{
  "head_dim": 64,
  "activation": "swiglu",
  "qk_norm": false,
  "init_std_qkv": 0.0189,
  "init_std_o": 0.0,
  "beta1": 0.95,
  "lr_head": 0.00469,
  "final_lr_fraction": 0.1
}
MLP neurons of a small language model. Each row is named by its layer, matrix (gate and up: input weights) and neuron, and shows model dimensions 224-319. Each number is 128 + 24 x the weight over its row's rms, rounded and kept within 0 to 255. Numbers have three digits each. A neuron's up and down rows have the sign that makes its largest values positive.
A block is one neuron, or neurons of one layer that tend to fire together. After each block is what it responds to, as a language model described it from the Wikipedia text at the highest values.

L3.gate96:117092130114169115107105090135126124153125098127168152136154165096117131132125142136119113124119148127121131101112110123115102113097131107165167132088140122171149103179122116127157147140139120164139112123129113130134169118112135087136137101143140116126149068079150150190118138153132150149
L3.up96:165144112149152102126106099142185097129091127168108181136125125108151117135152097136147119124108144114157148118117123181136085150155105153125116095090132148158137119146136107123169090130122141152163103136139136118148144117177137122086137069129117197116116151128095162130147102133144136119
L3.gate290:138149129133122117127114137114077111120124115154112104159137144148134093148083159151106124098143093085072119132129143142090167099126126095107133093122147135127117138129129084137133115096147131127146098104158103085125173120172167142139101126080098135166136113111124186148141101131110160155
L3.up290:100100119122099097108107132106138100135117140119118141090114100139145179161131120137085135096093139116131133160142128141111124111115155119155157140144131110096107123136069118144159124120155147132126095144146102116086145134140136130077136113073098128154118154118139177174172108162119103154
L3.gate398:160154144124146110162108148101146147151083102153078138121132154145126128113105105156123080135149115147134144132136142125119146147081121166136116128166161103121118129127111113145128130126102083117124082120143150115107152128120154130105135120152117150163149135158098126131127152174124092151
L3.up398:136129166128147110122135156077103149134069117129137143106139171159115134123106099183093150130096115102144073139119117141102150120118130165110113091125154133125138100115130114136136138088113116124129117147172121084133183159137170087101167092157132159160131190172085159154156151166103094139
L3.gate513:148095149129148132132122123109126181155133113176122101132120136143136149172161103155194090103118125093139146148135146140122128143089137151130134152130118135116154103117100106112115086110148102124148109112148183163091127127089170125131157093152131107110101121166170136079137109124158091133
L3.up513:123109112083133114151108134136107108106171115117105156158181085077084134085146091153141131125117098154138153098112114100139079138167159093131103088114122170124102146159206097113138162152106122103140104156146098080107105129136114118131127129147102149119154104116129095145117127132116105115
L3.gate571:171135105104146170148132160121114137126144142153123141096113170136130123148108123137156138148124115126142123098100140128154152129098152117151119117085148093146121135147149078134123118152132139116113074156156079077135172104085114162149130127123141123106128163138131139117120173137099101177
L3.up571:148160098113128127156157146117127140170150140194085111122123162103096111167139144119124106150139137137118164124150121129107153152141140115149100125095144091134113114096160112118105133125088089116141089142154113102163171137065172159119153135118148121095143142146137132109114110164115085157
L3.gate770:109102156093140134096121115119130082156114132160138165157120131136133126126107110113125117118093152132112158113115146113165099137125111113131105106105148094166085126108137195079148141152108118136131145129192149147177132101131183100111132083135163167125114144067112186170117127199138168119
L3.up770:099079141152130116098147102136154070138123162109176142183144158121124118138127088103104121123085171120122099106080127140129094099135118132113128109115148103147103116102132158108153120146123120137147157124176153116164147131135140104102135120149152160166117130060156129211112152177115173114
L3.gate817:129122138122143133129152138142129080125118117108131156133147167119151079128122128136118126111084125129101113110115081094119092136127106104147169144111179128138161125160152127123148145126115077129093103125154136124151173143148162115161163095124139139143123075101090155154106135142118162140
L3.up817:118139150145153113123092112117155121131097103147116114152107117110123131144152088135108136097131107138105115100150117170171086135164073158173153118120115177145147129123136121107123129152131131116114112150166169129220136098103141134085136083138129097139154102130111170147150113139147132144
L3.gate857:099133149127146119126133139181180136147092108145132137131112149123150118097109111101133117127093138150123126112132123143108122119147095128143127107106123146166138148145103114095133124134086126140139129118191158105160179070067144152129142057127173165152116137112105156147072122154138170155
L3.up857:105149155121144118088112133107118084123111131100141121138130161097131114114110124132130149131114175114112129132130120172109110137139111116132135136134115159147141136120151119112161140123129130145138117160149151090128153129162123095125113068110148149191097111084163160161147105135102161149
Responds to: Four-digit year tokens fused with a following comma, period or parenthesis, such as in 1935, or May 2019, or born 1952, in dates and citations.

L3.gate182:079148164135103156091090106141121108088107110136172138151122107174141174170164125102102136100099167121167093129112139099109118137125066115121155095138090120110134119142105087152190110132126124129149112171160123150138138125161122127167113171124118121134118123065123171118096126128110164163
L3.up182:107171137112155121136141112098170111155109121193135131107124100142119127108152106156131162111119116124113182120141166103101198150173117129142133138139166151097090102130108098149136135139144168141125123145133126131131152104148096180135139124163115115126112150110142074130101103069123122161
L3.gate190:141144148105125152118083121166083143122153099154120105152129157133163114139140089139117157114096150155141095116114125084161134183164089070156161083129112130135172087153081126122156130122109122140112115162118166119161174154169184131130136114103125119116109127127128161106135140134161133142
L3.up190:131166151123103132129110085126142139140168118165129135187093163132159085152146132128144149163148133118137126129152163119148120178144073080151129099110113179137131123109119102157106115139106094143127121153139172154152192149128141112182055126138100083104069161134119123125161164125156136104
L3.gate384:110121149163112120133082139123110105085141145134158159156110104152144140143100069135101167108126137178120118087166109126115156135125139148128128068166169136151134144138122142143116141164122135122117148142148168113155123104138116094159141123099093108120137157091116190136126136154100094113
L3.up384:142154149159089143126120144152113136124165131123106155147142139140165131191094081138128160122114149160129147099166112140124143139106124109122127116133135136115111137129119142142145135134112113118112101135115165158152135125126102126182132147128097112104161147113130140094118138143113109125
L3.gate472:157129120150128096152110180126100161143114126134128135124109139102142110137115121140153171107132124138133168116147124131169135142138106137144114123098111117079145127183088139149124112134187105135092091146148153141113160090155141092101102075135136124129075127078129143163138149159120075126
L3.up472:206152160163124135140115117118116167110150101164120137143107152125150097143146115139167092155161125099128154121172124107123137150162116135152104132114106139113103157157148119131103110143141129131097115114106165134105099108119132110120109102150128083129096166112154132102162143147102097155
L3.gate516:125171158117146119162122135098121112123132126093106148157100129130152139115105106155137167145094097106141141097139126151134123149143189165097171114120129142112099132159132100137133119138124140182105147111144135090129147138132103118136104100142132117126121154094129137123105097186076081158
L3.up516:119216157125122132120135202099158126116080126121108130137083180145148116119136071164161115131128109130135128068153144118156137128152152083120156145129130112136082098123161112127123156103124093153151131108142132136129129150124141139137093136096122119090135117113145159104116112169096111096
L3.gate842:127116092126136117109145130131117145142131144159199138069149162160094116137106123124105125142074175158121112097145135119119173140128124087154130114094105088127115094155140128151148120115096097179154093142154122111180112146131099097158125140101100100163129132114129158138093091109117100131
L3.up842:123121081119083110110151121073107122141133147152124123117108163086097131112060149109141113139105163115128116152120117171110137148106106130138117127098120153149093070121123104116143128114080055121176115131097116101185135160131130128134118082136091130143134142130138134107118118138137149139
L3.gate905:153142157118125125104154153148126153152138107133183141119128155136121115174081116144105115115121134135210132144143128122102119133145077089137136118141111125134105126088111081108133164131123118150170127141142125121153161150155134151169113130104109132114135124073094166091162113102146129144
L3.up905:088136151161143180148075121149110111109117109106130140108128082169163147114105120122105192103102137109101120102091083134151133156113156130136143132093171119108160148139147150158155080080114146125101128141147132108120159155151108114117159146129142133110145151117105114127105110164103144117
L3.gate1104:128128137124115084138135140171129115169184145178099120093076121124148135175096126143140121079113136148131136090110110108174140129114167158156178142113140128128088131131130058092153149128134148135117116185132141164120124174128108177178105108074140122141138116115117114092092118182118124124
L3.up1104:095099140132135141152087183125085116105135123112147129107115151122123129131136129142132174107111119140104117110113102153170155139153173150078149147129145138126150144121123145112140145106105103127111123143143110077103104109159142111162137127147126149151153112128106205119107139126086117139
Responds to: Opening subword pieces of multi-token words that need a suffix to finish, e.g. mer(ge), cred(entials), exped(itions), sacrif(ices), impl(ies).

L5.gate380:137138125159111136154184085165150097126127136094102108205098123128143120154160094087120162153130121145098123104156123112144102142121177119153093128076100122108082122084135133100162098109151100088160115099102166145168118116089159126149127110117121093072138138125168089098123129125171115120
L5.up380:105126144091132130133134118072101163128130144117127129126143115111105167126127134109119112104150118109151147082116146109118139121116117154124142154211109158157085128122104145139110149155139175120102128154131125123104153169125146128147121141112137130124139141133108171125168127127124132140
L5.gate677:105126144104129091108146140135127119128096164120146161134155114124122098151077127139103170107101143132108133139102124126155114161123132133106145120145163140133132104154087106086158093103124168177101109134182127110139143131110137151175126156134107140158151083100147161119118088148106164165
L5.up677:099098168162117165148107141112105126108093120131108164125087130147144143160092120112083153085111121117109151087139180100145157136125142105140128167118115141134133144145151092090096074140118103131126079125114153095153091127145174169140153142107135088102114132117121132138158147121142120129
L5.gate1073:116112117136087134091148167114106098071134118088148130123172151097123125118124155141106160080083126162109103119124096106138164120133109158121141158103096147148122100143145101114146163130095123140142141167141092129124161122139127145148145117128179123130189137126150149148139117132099138183
L5.up1073:150096086119091090114140111115182145106097112158136106104126103110149112126153139112135147137138140133132086117135164157144135104151091141138134173141156149105147132115160103150136153118132082126141163139111128099154122110076149164124133153102123141109160126137107124152161138135087127128
L5.gate1084:126085129120139145144109131132109089085092147136108132081108155148111180116112139127110087171103151132134162045156109103101091104126152116104136123117188106146114102153160177124144132134118132117144123156148125103135145104132160143117161136080166077153148124135150136141122147204095113190
L5.up1084:116101145154106128115146149149147129098102159125109116105107097155149123062128122115131122131140107112127121091136117135098151149187136138108146103128136172128104110124181174150133153128092120133161132171104120124142114119124119126168071141110158128114186119166160091162138131150124136117
Responds to: Opening fragments of words fused to preceding punctuation, mostly "St" after heading equals signs, quotes or parentheses (===St, "st, (St), plus table-cell numbers.

L2.gate869:182137129168158133150149144117148144151169090144080121139116165115158134128130115147152091132172142151124128116133147108112120129099119123121097112131098112176118116121139112115122126151121123114148108165134165150070100110101171108137106100136139138143132150115149138109122099152132079120
L2.up869:147157147115132148140108139162116144145126124119126149125155104144138155151121184070125149141115139079153106154161100094099127130145138151112177123087147143139156180151118145148140087127102145119103109161133120152085086138132110121120156148147138116137143129100116191134122160158143098160
L2.gate917:124129155161117098102069150155092139134153125130133159184140124138131094087087162138161143095141138129136095119064130110118144122126097134189150143155157098149184075145159131131121109131155107148099123182112164129122122143141134090153106103154142168108118155142166129126125102145150128136
L2.up917:111135162125141136139141118141099183147147112128112147120140119158118095080114144131150164123141119136131113122103161090114149159166127127124155139154128126123137128137131151157147092122152122148137087161120156160148130086115095101133108172190146129148104203117157132091143119154150127161
Responds to: Abstract nouns for processes, states or domains, or their final suffix pieces, often after the or an adjective and before of or and, such as growth, mobility, discipline, and -ality.

L2.gate396:093145107148144146112136129158130107098092116111120170081113155177139134086125142133104134111098138142137074087113111139161149141117153107150147116159111184112167116150131115151101138163099092148162121179134149166152140161141122113178101145109139133125142137102145163124133123103099110176
L2.up396:096103125139129075129118172132133162152123118120109139136088138171131118104080140127124128103160103110121129124103143140144128152141132179117130147120092170138088107133102112130101108151122111155139068140155130156127119145115131153136099094137109128102187133138172142108116137133126122148
L2.gate410:110147114155069109115082107142100093113117104142149153104128134162189136123135101158112116081107139148116105102105113087205170143120152149140187100173136121119142115119115121132122125166161127154125107159130114131187113156112119139125126133115095120162163123118127183108125110148075106156
L2.up410:110122146150081123123141099126130120131132114132111152137139162164173101121087101150126125110129118109129127121142131129159182153158153117132143139141150135131142110125109103134140122145172094166109106132132137143174073152109133179153089129104098087127172156146117163099131129104099141152
Responds to: Partial stems of abstract nouns still needing an ending, often after "the" or "a", as in scand(al), controvers(y), cris(es), massac(res).

L3.gate181:098133119120134148105120138153062145090131116115150155161131154131112088120090165148140135130122109137125099094071135107146185089141107128161114113151142147128147117193127123148138139186100112101161103100111147186101118144124133096154135089121143138120114147126156130114175126109087120117
L3.up181:129104130133174180137141089098091191107117106118124155156123154162071115130118165144169143133143103134131119129121145138147176103149125083151142161149134164122116120146127128098117094162130100131160076109117181203134099155151157140112118118122128138116098129147152131095158110102124131127
L3.gate232:115197124072174091112139168136130085172101126106146131104128177128127106104099128116129147119094156146159117135145150078085143073090137150137142145128162138143098107175091110126149155102111155156136121129138140129108148128150142146174117141127074176112107139147132129121079113148151134084
L3.up232:147182129105159137119125101124124127181141126132120095140122171106182145122153142102145128141130140141116144171150118129091171141133105141158124145090107115159153109144114093121124123124086121131142168128080139167086112104150140105134093087132101138122128148191126105095117112188170103136
L3.gate259:126130121137157153100082125169118111121125155094118135090100118148144124124142126097130105128081150123160112124089063107130143093140171121144153137134177166162136107178146112108157126152122087121126108134162143124117141126139125089147156137121094151156097133119159182135107109161103104096
L3.up259:135118142164150134125116160138153133101124131117113117131061148156132110137124126104154108117128117112120101139142089112131179151150151147144165153130151147142171096134101130097117104120162112132138095116145159154105077117170168162153115110135132173152096130111168176148103097170167061104
L3.gate395:158123136154111145071090115119138146125115103069166154119132117111153146119143109108149168098132153107108122130120099114114149086091139150120147113138148153129120081161108109121098131164087133140103120146141140108099151127142148132169104112126107148159119151143147123121127109146134099138
L3.up395:135124110147126136148097163122116128113096125116119133137142111137183154138131142143195143111139140089130129147129090160112119149138145158125141120111128140143112088136097142075095085116096149127107103124114104160089129143157142136131098124163096172143127137115167158113139070171125092093
L3.gate601:155095096144134122150111141146139164174166118153095124136088143140082118130158112100149090147144108109119128089170116083148112126144156122180139083119099145173128101142126110096105119136114104139157144122119161178154125080130170117137095076141137118099118147194173154115114171160170080128
L3.up601:148164138157129108128139133127095114105101115120122088145110120132137146158104089107152113128121098135145130178143110142099127134132132096114136152129140140125120106125157164123097125096093126145129152152133127129155132112117157172131136073175136110124120105134151114162149100111116097115
L3.gate631:110094127101139122113093098154170121137123154112117111060124111119097134106116159174115125095095132131132100103135115095103143085092170143109147172152133106145147089159093153160172157150134131152082097128149133138147143187109144094121109103085134140137126118130103111110097114138154136103
L3.up631:152100114139107086119123124192153118153145180100119161113130137133133138079173136139111101127149123116140112129157132123173189110160145137163134121147149100106084164103144127161174127137140116128103123153162126180165146141143171121122131133149110092143190120132121148152140075123101090111
L3.gate785:099105101125118148130096124178153114145116143137108184136138141144137119142135143138089113100115128143161125133090136145118148057172120134147142136150109150129163161176126139157132132130107133121079131125111086081130144110174116135135151094131105096176121129120162110136139122154146159116
L3.up785:124132113122114127126105140152154154147118136140104129179135154157094138157159158146139109120115103167133091161127132096146120104208125109131143117152063157122135123129119101131117071118133098114144103154130135153178122115160140120086134097145096126140153126154153113147143082174183108109
L3.gate912:125156108136127114072104139122155148155111178142137142152127099146143140128100142142127118062115133149169114131084100100174134125194098151153130146148147113126183130157085127131129109156120155152140145148135095111142133136167139103149164119116093147164127158091143137142101096126124136084
L3.up912:124144134175129120120106091132167166161129123135118084129117126098112152160116103112165125140108151085117099124127103120112140144181086118155172155144123137118166148168162141147100107106107136133145114146109152165134116115144152093098104142107095143145092143129139109119153088185140129085
Responds to: Head nouns closing a noun phrase, often before of/in/from, especially academic degrees and awards (Ph.D., doctorate, Fellowship), also revolution, interest, investment.

L5.gate58:127108103130106131083093125150108071144119154137121124150130159141131134158131114154120097134139136107145103087114147087110121107145140122115110117174148116143162101175140104153148118174089133088120142153144138103118161140150117121110124125126131085133129106116137153126160115176125125137
L5.up58:169134128144129158139107143174115112095137156145116132103115119091121155144128073128143116069184131108126091098113127124104138127154122116069150144113100189166133126130162186104124124137089129132117122164099064139099098093139173089142086139099159098127174106132188146127163073151148091116
L5.gate317:130093090164117133093086090116124122134099140115151160128148122129111107160169121102110154098100172127092132114120102101086137103076145124121179121144134122138119096138157116096076163128136116149128092125138125089165153103133109144138098132125105106110143058048147101121093114179099127147
L5.up317:102072108143140117128118140146144140141142099146117197121137097106135107068112150115155152132135162116142094158127128110138132134106156133139122088148134157147157090151091122105123101120144112110133117115152139166187140092123149109173107119114101080105076176109117108141098108153145092092
L5.gate340:140137103163123108114152134131125124153108114146098067157099145158108128135166133087165116130135117118134128112147075120104113157121133126155114135112103159187124053121089054129129129183109104110125115168161123139128127134165168126100107086175113127166140180140150136126117132144139107104
L5.up340:126166137095147125137078118131109096155176138110108154119150165125129071120116117124113108155122091084129142144096141103126120123150159157107133132127121153115162133154101117190123131120125117151158140091119141107097145198155127135144125112139146101146119064124111093104123083155144140143
L5.gate497:143132100143100132153096160146113133092159131127116116139152100170172137136144150167156091105146149111143112116124141130112079101155116119126121104148126090160145062162114073132160116163122058120160101173140128147113108134131130094112081093181094134148108123105164145103157125183127113122
L5.up497:135122100152083130087118108183138105170136136131137195176116128124105130170084117133139150081122162148150119141126117070100161096121139159069154138137138138161124182139156116115118131166138128137111086133123140121071104143119125137149132134116111119124155137166116126121118114168128127108
Responds to: Abstract nouns for organized undertakings or institutional functions, usually the head after a determiner or modifier, such as activities, efforts, office, program, policies.

L2.gate539:166147113165154146039135111113125144094090131140186104119129168138126104133171129078134160129113150132169133137110124093091188103157104146149160097074133137164134127102090101135165174116123118165165125166147084132122098098132115124123121088117097102135142110089123139117104053104130077156
L2.up539:115122113101124145147120143145134162123132132087117124089158117133162111118107124114139168131090131132133095131153110105110168137149177176113139142144177147161145134098146139145098106127167135095142146088180112133100129100161145144126142140140127168155139151147132140135148098143139117128
L2.gate1121:139111090120123092107126145143144084106096119146145126136133098117125134138107100131110157134103134157131127073110155099086143072101057159147135147149154075154139094150065133147152141103159133123131153127108097106140119130111107154157135140108113103151117179125142174128110088151100149141
L2.up1121:124131149131118105122146101120115102099125126116114124137171089112129140150106142134159121098138119155133111105130077110098121135152125146128148129131142119124132132105088133130123133135153150165130155142087079161115069110102128132124148129137105136151123107161150123145117100117141133130
Responds to: First tokens of multiword proper names, especially St. saints and place names like St. Petersburg, New York, San Blas, plus some word-initial fragments like st-, pres-, educ-.

L5.gate229:145123126153124142125107169160083118116135133130119121175162130092095122139126142127089105112087163064101106164106116082131150151132149155150153172129138117172130121201129121134142112127126146166127135143164144117143159160166131155101129124132183141117124131126139106159085126132147148106
L5.up229:112151143127114127132152138169103141187137087144097146154116106152135115134132148113158098155119129149129113107168125086151146143183126102125104146102203144120135117097155117154142179110114153137146138122163165097123118167135142137097116148140160125112112117144118118135140166171128094115
L5.gate251:125108100091126118113112103120131128146127136124140106110143139149102110138137156144149101121136117099131130102129133067154168160120115094152105143091107172199179077103126119115121113168098077098099102161139157143127159163118152118144150114131138115138085147136139134140160170128140142161
L5.up251:148110145127114118137119110123111144177154079129108103150144129188115137124168105125116095120103110099136151181099086114095165148148159137113118113073108070136110107149168121087142112105139110147134148138170122085128147137109185120042115118157132107115140165144121092121117141156188114092
L5.gate972:114133159158119140115148153118093128118107145117126126138163128134113135155112102115081102101099100172148115101053143107160108121116143137107195130139132133108100102121141140110147162133096094152144149142148131139128148147121160123136135099145132128116117118105139139142094151169113109158
L5.up972:149124127136123163132103119124139143143126130139130132163130116149117122122158150121082094132141149130132130122154129133103128131179075081123140080112173122130112139141172130095141134125125100154193097128099137112126135095154156166082138128139162078097181153145147109189130094143147159109
L5.gate1067:119161097130115176106082128148149082157135154111125121152145141038079113123098119112077126156102092124139136091084162128119099146151163138122136113129146100159098092136171122126131147129124130112129144143161126120138120127093150120110148156117171123112105127076136105182115141143135153112
L5.up1067:146124108163099171107130131131143096179131132127124142144139149057100117133130105103082083166110088135129146132108156077129126152122121136118121099112125129139092123135149128098134154120095100160166116120154139132133097119074167145099146115086151121134138127117133088138111113147152142110
Responds to: Year numbers that close a sentence or parenthesis, often fused with the period, in biographical and historical text, e.g. "in 1997.", "(2007).", "born 1993)".

L5.gate427:158155084152112133130130118142081122128146119131115126107107121152187185136124090107123133137117141078103114114123184115129134156138159127134182141139161108124128125155156185104122091147141161134146150106144126145150119137135114076111086125122079144118130150104111171167139155159114105126
L5.up427:138161137159165139136142138135114114184172116134117122137136123135158173141133123125136134125156152124092156135150143131118155184156151145101152123139149115135120090086138126135121100122158090139129169115123153110140143135119131107080075074116097112122158129131110135129128133138150105102
L5.gate485:131180138123134138111171198122141146129137103107140139132179150137094142092126121144146132137135115137099100100150134152096143130151131122112128107091129140136112110108159120144127157134159116135082074104127150149153118155109092186083119114118117136149122174098121138122111127134110127145
L5.up485:154131132157123142114182141104179151116140095115147101116136120135140139145140085102169113187147134115116134122128100137107119164143135104127106131094146172134142142093118111134114119133104139094137080095136166117118121143119116139156133140122110119138127142145111136118163127131173137111
L5.gate509:112166148136155125082142122104153139117091169151142140087135122131148124154133151137140132128132104148122145138096069122153178129140110154109157088129163129128106131110129124103136127110130125154095109158183109133162133160105092135160115107092112116181122147147142148096143062170079145171
L5.up509:096143165103134145128133115110161103105144061091154139137133138129126152124130111121119136130132102121116121116117145100102097165154134137106168125109133149165143180103197104134128157092115112129161124110104135101085095148131149167137128115113120132097130099113136135110133138124125099135
L5.gate990:141138088165128111044141107096117137104160132133145159153137121118135104107141153122148100135156151148127144113125148126075107112137071105141135139102160128162115143117139119101098145076127126144102121106116144091124174124138073162141111126103121120124137095129150125178087129101112147186
L5.up990:143143092088147144093151148129121160182148135144142134118145165061141119137108109107169137109128136121118140155153145173117148104161108099156134095131091108140155123146132170120130122123120110114134124126102149118145164118130105194082114084132085163155132144163116134133141125153139122129
Responds to: Opening piece of a word split into sub-tokens, still awaiting its suffix, as in conspir(acies), depos(itors), distribut(es), danc(er), Strik(ers).

L2.gate299:141099091114119133136120141139103132147127081151117083054084115123101133128126113172142127164170125152133170138152136093111135151136132124109089162094115123180129137132096167118074112151145114138086132115168166122136181118128137189091166149129158112128096124149120130147100133116101116138
L2.up299:117114163128119143150131122139153109126130143129117152187131094124172113113124111089121115120127177117116123097135102153098171112129142128150161079171119134091121126121146070119145140097091161110166121112080136145148103150137153062138121068134087144149111138114133129090133110184171117116
L2.gate1061:107085136132146180128120107134116120154121106095100172163078109127143119155120119126134098117145174131111161155113180111061122123152108131134092127144109151130106107146158127113132129158113112122189189156160140143172163102165128071115117098120137156112098148092149178103110102127130125126
L2.up1061:090125160123141160121146117168145095133159104043150156106141156121124073134082139127132119131108160110150148154122132123100086131156100074106122163120117104129106143164155129133166118174074084105190112126151101145125150116152102107116139103122116147154104133075140152129100097130108103148
Responds to: Words ending an introductory phrase at the start of a clause, usually with a comma, such as Subsequently, In 2005, Shortly after, Initially.